From a checkpoint of a small transformer trained on Wikipedia: vocabulary 48200, LayerNorm before each block.
MLP neurons of a small language model. Each row is named by its layer, matrix (up: input weights) and neuron, and shows model dimensions 400-527. Each number is 500 + 40 x the weight over its row's rms, rounded and kept within 0 to 999. Numbers have three digits each.
After each neuron's rows, "fires in" lists the words (lower case) most often at its 100 highest values on Wikipedia text that the model never trained on. A number after a token or word is its count.

L2.up1548:486547512531483576481507557486524533487501484513425444511537498428560490500500535547497521474512484508471551506511492495472555482518490485483503464538598543534396531505469472468498449472508533482479464464469549455503515483572477482515521509552511449500489463523460440539542526471511487461515468535488588481560437494469525491523480514547550531475425470497502508543437499439560534561527
fires in: "medal" 34, "platinum" 12, "gold" 12, "year" 5, "star" 4, "silver" 4

L2.up2273:460468505489470486520541512488474512528455401475469530504487551531437527627523536456554572547451546478541509539499513538478537568560485485478445496503535528448498502503481496517530479497523623592438549547459378471536446480517471501569566509484582514513483495419521548519537532575501578515497502495499504482497525441467509472534479533505522497559526483580446438549504509596458506410459
fires in: "they" 52, "many" 10, "two" 9, "have" 4

L2.up2151:509514499519498565542470489434501524479506473526567541486463559492471535443554513471533488471544511526528443525474536483558510390458481423474458594497511490494503490509474533462473471456507475517539486602474482472514473509500508445525509473511471467509452486518538506527581507479483524486494552492513495465591524438495520547493497485482496564511517488491547519488553498522511510521461
fires in: "an" 28, "court" 8, "chief" 7, "one" 6, "series" 5

L2.up463:510541539459458478583464555440519507542409611458464529481526569562505491534494491504494482487532527535478523514544390464506519527601527503528491452514486446457526456494487513513490471399482478564520558516516481531503496456460547534512490535469575503455521503506457430517438567515469517545517500496437515439534441526475513510465486515587490493450490526517457534503526447556470569434481
fires in: "that" 28, "the" 16, "him" 11, "them" 6

L2.up1453:521515509512514529457502513519505477497475520574465466456444532377504481523465496523518466526499503539525424493464503503465518509514533466464513559503435468528530512506439555493505568495437479439510555535426462418458533519550498450454477446503448444566477559477465431491539509559507490444432527508519561474491497448484376523535437569544488493533512414527482490567507510516499491487498
fires in: "some" 27, "according" 20, "an" 18, "because" 9

L2.up1185:482427540502448517477518574545518449500547498614541457517492471491553439438511567477554489543503552475550528541532520516486495465491531480500441536526523449470507653504581421466513533467464591548438476544514498439434520530495411515435554481511470510484465475495458496550485425534597516540546488441488508523517532493425398499512561516452529479524456536496510539477468479502453538479492
fires in: "time" 48, "times" 10, "year" 6

L2.up2871:535514494422432512499564540529467541487530524537522540508416473515474404462487522517486477513424526500487532493488561452535577468491466537501493507516551466529573522498581565443511521557505472498440529499510489492489519451428506547575462531524548552527431442462444517463551510544544502528534571563552510482526570489559496575476544456505527539519547507464470553532491505494445500519440
fires in: "however" 20, "with" 12, "by" 11, "until" 10, "under" 7

L2.up2885:437516466603484466496486518524492512516524494488528510470470462517498510407564456542536516487465528457506490569445496486510547477462456518516480523521470584458517542450569421507520521466481410511500501483486515519539504510515495513521533535563488569521551458530567468480495497483552502454483506448478526512533563456571508545583511530396517466507584479483527488482540511517508487506487
fires in: "with" 23, "of" 14, "by" 11, "actor" 11, "supporting" 7, "team" 6